Weights of a small GPT-style language model, trained from scratch on English Wikipedia.
Size: 15 layers, width 192, vocabulary 801, 5.34M parameters.
Architecture: RMSNorm before each block, rotary positions, no biases in attention or MLP.
Training: a variant of Muon for these matrices, 9162 steps.
MLP neurons of a small language model. Each row is named by its layer, matrix (gate and up: input weights; down: output weights) and neuron, and shows model dimensions 0-191. Each number is 128 + 32 x the weight over its row's rms, rounded and kept within 0 to 255. Numbers have three digits each. A neuron's up and down rows have the sign that makes its largest values positive.
After each neuron's rows, "fires before" lists the tokens most often just after its 100 highest values on Wikipedia text that the model never trained on.

L10.gate107:110104188148078116124122101123101174084106179122156142140108134124068133131124147158178079190090156168196140132117125075110146128137125147134165144109107102118137151159148071138137149139131130145093076162132121162175118186143103120151129090130150151091097040176116120179065096103168106170082096170162113125128083093204109148112122151085169150122155171124136156083089122109131207106071214084116113123088137115139186141116144125107120152107167093137185152128125122144115119125137143143088158166176105126127171138155129141168068158076095090119084157193143170131105042136131095139
L10.up107:115173146134152129104099126151091111139165105126146103115107134148153110137137179093140095144111128145134201120114181157101147161111151067147138125191081140114117053126160136111154149151086124130112113122158122099058175140099059181134075170127109080152175145156129166117125125089132120114104065130160133104154038124156172081095136143198130155184112143117071142111158143180187114131086169072172177151143173101079126108167174111147119100074163122098072073150156051092121134160131114147149063092099155131124135154111129151113098131121129147161142073095132179164155096154120193105
L10.down107:113140113160193131142157150149168163084117111133069144145125093139174125147130059139091081108146094162154120113107179124175062120142096200094075149118153162127133103118120130112104114142134101147136102168073129146182129133109146093142156119112075132142120147179096156145128176096123116150118056129115189116133148143153145108174129162166174144135144112125149092037166090192122115164099077137151091137127149141103134133110120088098212142134149131139131136138164034164153104077102114128167068120162112163205093188157162108090113130105106198115106167183159145141175067125114146098
fires before: "|", "\n", "|---|---|---|---", "|---|---", "ear", "-"

L9.gate425:093139173162122132127130117163127136092115119147191126095067148156137146057118123153112117116134082151192116094061163137109143138102164151063114131140122066124134131082182163074151167127145064170121051129113133144132123080167143117152127185124096118175165096180084096129141147138139131136088165176164097105129133115146121159173136149061180154086133123145127144119195115127080117182167105108187107184067144171118142099108143115135165154136121121152177153153139111128177132151088115149151169134112151139125085187144195143182119133091128133135141151112135142125150123137143122000
L9.up425:116129133136135119082106105147183107162137162190140103044150098163107167059122118134121126092051134092147110144150094132097178151073135122153175122153092114089084166124081109206156176141121123112128109107146170126120138072166147134131025110086154158201166113178077152123102125094176150138075111120095141145134111162139177141150149150149170123086128104105109146152186123189159082140111082123105150134158152162173147162137086115192172138182154160120101140112117116141116151156172076105147177195126163175124085107125117093088098150109085124130120152143168109169165125162104123113
L9.down425:119112154099130169102124168107116095095117140136141137116115109085125126162151162107107145191092132103139124150186138101151063143124090157115120159095164136080111132133221143078095120102110147146113169125157083142116144166134120107178123185191220066103172116180142076141152111119136153139124130159174155143117161103072123142127069120051135081215156091129099175138175067117104086067137137128142152137142081122072161107109107118087122210103135131093142104131112116102129143107118201084156163101103122136108132183132104176184194128101076122116140121113138143106085138128150078139
fires before: "ing", "en", "es", "ion", "al", "ely"

L10.gate255:095125149148121082088115072176102109161088163121153173119115183149078131152137148141106126126136083124158147092100161138129126123116148166071126117032145113124103102127077074117138114091043145151143101139109150123119140085140102077122080165101154080182104102142076096098092148157181137083125110206112146180140175114100127137141071155144152141138100133138154116142146114164078111171114136096164144144086119163106140146156078103123208124119174169132096136167156120143082075166079198142158107092132187176125082097130141125170103066094109175159165207140145123123112140127089119097
L10.up255:150114169071134133151123139099112129154088119155141121163093192132166117098156094119132076129155142115114136103142133175176103136043144114116161148134142137039165065107104127112104158130080174165179110132130122165161106135204132073177123149187139137189105139186114106135146126207115137158176140155073158172160136099134122190132141114117135122129133140119095070099157143105070167126129071108167104155205159145178168144104121088097152118157112139120136131156118146175106101168095121097118201155144136141097115157123061068123137165098063084081145191125159132122094108118090149109
L10.down255:117138069129147187098137134191106064088120167148104123179154095112140108135156092094079165115171178086181159182124107149116135156113086170118111097158122088122118110210171102091129148151112072112173162129131123089098130162088113196200081115092163082143092057149101106143137080108130087137119127168118087142072136168095116160182080122083096076085123096116145124128138127169117116184102175105200090138159101108100151150105125114123129153144069189098157124122084108138110202111095136119095108154108156130127114080194113124142130090112107121178141136160112133104165161140108149154
fires before: "ed", "es", "ing", "em", "er", "e"

L5.gate129:128135122145113194075103080142125099118124107157133168113114114133123130141111159149141100147083128117136157129129087114092096109172174145129122112091146163071118153104064077172120090132182140088090120221089151159094140084071127106151184165110131128113114177145132174113134187133155192132191175184083068091105131144134127111191152110119106144078156083140155133135123104104088142146113128132106148182156141157169119121079072137090183133109084169117133153129197216149135086114107165124196131148137117120134074125129180136113132156130099174069073184126092129151109136063129158101
L5.up129:110140123137147148146095102121159086134112100165088089105130139139127066155111078132109065138098118133150154092151112109153108090113154160140091130123180167092169124149130083173152100099181170141156108175167121103123139148167100124160170115146182162109126111137144107113166132147100142095116074181175082097107150163126076130184138075140159166128154135144070092110100152153068086084167145105145104105136167130103160089117080114087101134148148111092101085103144148179082090188126168190135158111119101140070136177096080087153072085149143174105106094228137136205120135075180162149
L5.down129:126167104160105144136129119205136130097136103203098100119077127104156131154149136155123182139153074187134130143066112122121147192124099147130103144159109118075098114137090160176123092162202103123123142122102158131105170154131150142134083168063155109142103086116127136135142217128128147140169159081157085120117081132076132130069147105115168178142097160148169084150054124164087125129090116139127168192153181084151071102154110166118120122161175117116136154122113138101151150150173082137105127119207093037130149135145137094104180121101069105117128097144177175147136140128113189161
fires before: "\n", " The", " In", " S", " He"

L6.gate299:115141120154157118146136139119172164167138130092144160116157145129118101140105120104052159152115116181136136168079178163156102175090127137077109132137149087117094225088121130180145117127160134133120074180191108182101152123110090124105109102126188143157110134164074110152110075103163152136131077134123134148103220109101089166221100171111132112096098139126089125147157133129120155164133176146127124081126049109096139130142056145108125087089084149106134162141145096105134168150071146134212178167128141105132126097074131099151133152147141117205150178162132109168095171167108124153
L6.up299:124090130167097084127163107142177096117156143185139137076127158150169121157120107153141201123123178114167149169118122106149152111119143125086111091117141108115115173093139152128171134122059125120150101149126102119098100117118165132115082132115156090154142113081126151100080085138093106111131118124141155111130128153098139108129125105208121061125185125065142123176156095153175097118118063127094050136144149086173129123228116180131117145056135096073097083083136152154131109179144129125103163081105123187114111238122114159140106140143100221144092106116166162171116097155083168126
L6.down299:116134166123165083166104078133129136132127153145075155137104122145058136182109133074124131141182168137176058082150143141132155188079113161103136130136106168131094094124154128162136152167138099153136102076141124149165116128159161193198131157084111105103107111103182057114187127128119175123099090170137120098123129124109128125086147127137083108085147073111076106163152153132169107148151175146131182144114161091186138110127111110170083139115186135113153131128204095105127185132123066066148121147170135213072101122111136113140112162085168104136211124122087121194171106157119135132
fires before: "ed", "en", "ted", "ac", "es"

L8.gate285:115090135166154146150196169130097061112116100085099143107100156144220066118081142162105063157096066130156120179126135114118160157112169172101109099175117112118093200161164135145099097122174135104144130182170061143149119092123129098135069138139175114149122108141104082134125146200152125123102141114116125108094094160146129123112147183186125148116140154120106126073142133145133101164081163158213065078136180189112100077110128108152087102129116139114115093215138086099110191124106093149118164138118198145146146151176144125097122135130129151123083156119102149185115097103127148133
L8.up285:084161141181220093105158126133084026110103157124111124119168142133114111086115102152110144148181114134154136147102108195079151176165119100164111181143109073116153118125091128091115131122143134146083091153114136089153161134133118181111173126138149128095080134177120071109151129124149117183096166141174139152149061158129178130122116133155121156139061142127098086159140094124138105155158168209165194114123208125109136119120136128113109101132148172125121130150126127067126158146149118162121100121086134079092159130134115127080136183099179147172092114167186135153167182106138235122
L8.down285:154117171145117162176143128129168087125092073080081183110119095105125081133129184148159096104160100107108099109130187099099129142155146187105159142184128132174163169122146093156112086190145134117126108138139176184147153104129113050170147135103128156178116096109122135103190133170175162168121137095114136153211130134110086133117131131177125105163143115136207132124164082147144128108115097130104135170150139133105096089153136116105097110155109128156164105136137069177126140093155034173122090167133097123116110018134167100125162096149073169107107129185129065158156095163146167121
fires before: "-", "\n"

L3.gate376:088092151159136138132113076126084118130086061171135109131106140190094128163112137123111115123176107157203121160111109068148143174125120095072153082154153159079122140110176113092152138164134157136122101128111167171117076118200176112220100078089171175146135155151054134153108166146171140144106142115128132111135142112097147071113145118143110137167178121180103072142113110130126160148161137077079084157175196102172128119119096101113116140125141161154143100121053087148145100206143131170065179126146156150109135098100131080126145128113063140132091125180070087115148084131143134139
L3.up376:134167101165133161106046129112131144112145114169125101120077160156113085131108164125129091166121152147205118106153099094166136135142152142125156124141134165115114160090145159121151155182219158112152121153120138108126119120181164158100113135138104145099184062061103087118149095132182114075129113101127130094149127131121149088199160153176142133131148153141108143142195094177096152165077140119110150198181156061178097087123113142160110162145113135173174137160121108100187129166112086123134189117108201141170122134168177055169073121113099096172118105147070150073161132126142103118
L3.down376:164129161083170150163107164145088124117102123142152122129178143084193156146133149128185150079154139109168173150111146110172129143117131176117119123093101116117123113161134188112107117144075109159146124107132132058180174100121119151123140205136131140181147103120148183083122142108150136123186134168084149153136171168132111120129113152136161133146112148135107188124144153134108103162090104145102146177133116174098226159157131059108160151134103159109094206216147086144138125113104152130167073113167164157120160108195107074130139148150073150105173072115152129093193080122160137045
fires before: "e", "es", "ce", "ion", "c", "hed"

L5.gate455:207090091185141121145153111128126131120193143159102128143152163114181176131152099165102065198118114081096145081134148086102158134080135233109142135163150094164118149139141087126142160105172208117162122171110152119094117156097136104127113120093119129046116145091082031148130124124081121153126131100096139129141080114162105154072131141180131139123115178163099128148106126127182146125128158112164100111131142127125138124140136145119145157153143128158146085109098158133171122146170077133176108193137143134178195104119090133113101106102168101039125141185135129099151094125220133123
L5.up455:137116172162134122102190150166115142148130151198077128076106138135137126109118102163069143193114149119112141072106103120186138062123108132172115145140151137115104101174155143079115135159079152116075123148099118131123117188121113150122072136121156148094175123115067105152140205052146141157112123105148164170137125175139188169136163115085133134087131112118139092130097095158113152122116163160121137112102206085025145053153123123090179105067213084098106109149087115115132112131142092124184150145148122087081155145069079139118081111131159133099111124141088130128121111138174172147
L5.down455:090105132158081096128132159174133134046135119099070180119119131097122059173203118126063074094103112132158116189109102114093115116119099116160150089136181084096124076060135108154106121137120103116113151146138122156116068078103114159094115139103156149117121145105122139118125081128170117183074088124114077163067133111164145178146090125156160134144110142126166115099123120113195138067108078107097125118100130094091058136178098075108127133148120150171088117118155113146124149118124089167048188156167108158132092149172106103117095174165126150074125121109102082159072125163175158175
fires before: "-", "ober", "\n", "S"

L10.gate205:144092113134176187175088087154201198062108154127106121137157119107110112136154112098151105118137174126120234133132170096124131093146163105122128102050092152156136131125145138124122179138124191052147136115112079157074135131154095096140089190147132105090115073160101072113121112127139117099133176150070095117129127111106146149131112060152097157106121135062186085128103144114165120128145116150182136089155133153078147127103145171158107070109141106137143126059131157101092136135091081117110080125086193059119186143155101126128173100124110145106047160098125142128157140119144153139
L10.up205:136048165186166138128090074104171104129139137133101150124150171069119152149097077098131100110114088092149143160075119140074135122092117105157101153123168152088097107118078161129102090121115139119148144142116148117101139186131106102114159114127129161090127161144115100176082160128100092108128153114143118162125179151127075090129156154103095181102181162118137171125085037117120095090105152077090119120149203146062126107170129122050125145121141132150131105138125119147136156168088095148149144210078166137180176095155110093190128111153055153106119079187125094163174158133093065149
L10.down205:162178183108121132092116130138157092177146184099118142165134069187141125144187142152099139174167132136106176133129173148178105125129216143086162137116107122140121104095188131066134140132090166118071107128135214085112137138134142161134145142125145113120141111155118078161170096093133092072135085138163096023178191110112140170118159063167169116079065106097111098132130127163154116143124138132180113133179073164133097110077101134140154131103094115130147149148161092115112138045089104130133129108118130106059134120156144097089151174121115126164141123045126150141088137143139146158
fires before: "\n", " He", " S", " In", " D"

L2.gate414:111078124132142114094145155119085141207135163103142148212138122165100102115116141113217068132155144152172122166170122133110105079184062201167109167082120112164106168108144101165160118117151157124148127127115116134144153103154107146161119150137107091143096082117124098089066126118154145114151130147119105124145157163131124136140131172107137088108095182101146112108171108162099193103152128098142198093122143145201155082054084146096155147182096170073159110136135112136137138213146136153113056156086092163152113123137157065155089171145181122186091100127124137134143111163127119076
L2.up414:118142117115152117134143126086129088125202085141074073138108153146198198107136140136119134130099137079164131127127142091084152132191136090185133108118153126150140129120135132090094137102148147118125176082131171144133124140109129134112113096152091110077154149135080087128109110149204081101150099099162193169121130084128121131086123192181120144140063196112128093160079193146183079143091128150035112141176151139097160154146079119123145146123160105195131136131093187174106084138132099107122141064144155109145141113181102121144148046106099113120088156135147175090124116140100093056
L2.down414:149205073044139045134144141124134111095106130117069114163142113156126180106116190122142069129200157132168116104114126145096097100104154120194120088125156177162087079119111162148133159102116132168096130115109155160169146194100159096100113110130115189192158081160155102082091165129192164131110093081116122091142103180196103136136137164125108132098065163114101139130107172155152094119125083182125087164113090169112147096114103094123142127122090119163160116089139094150096141176095100153094121040160149163107164097152143149135129112072149123089113134129118134111085087132118092146
fires before: " |", "\n", " A", " P", " N"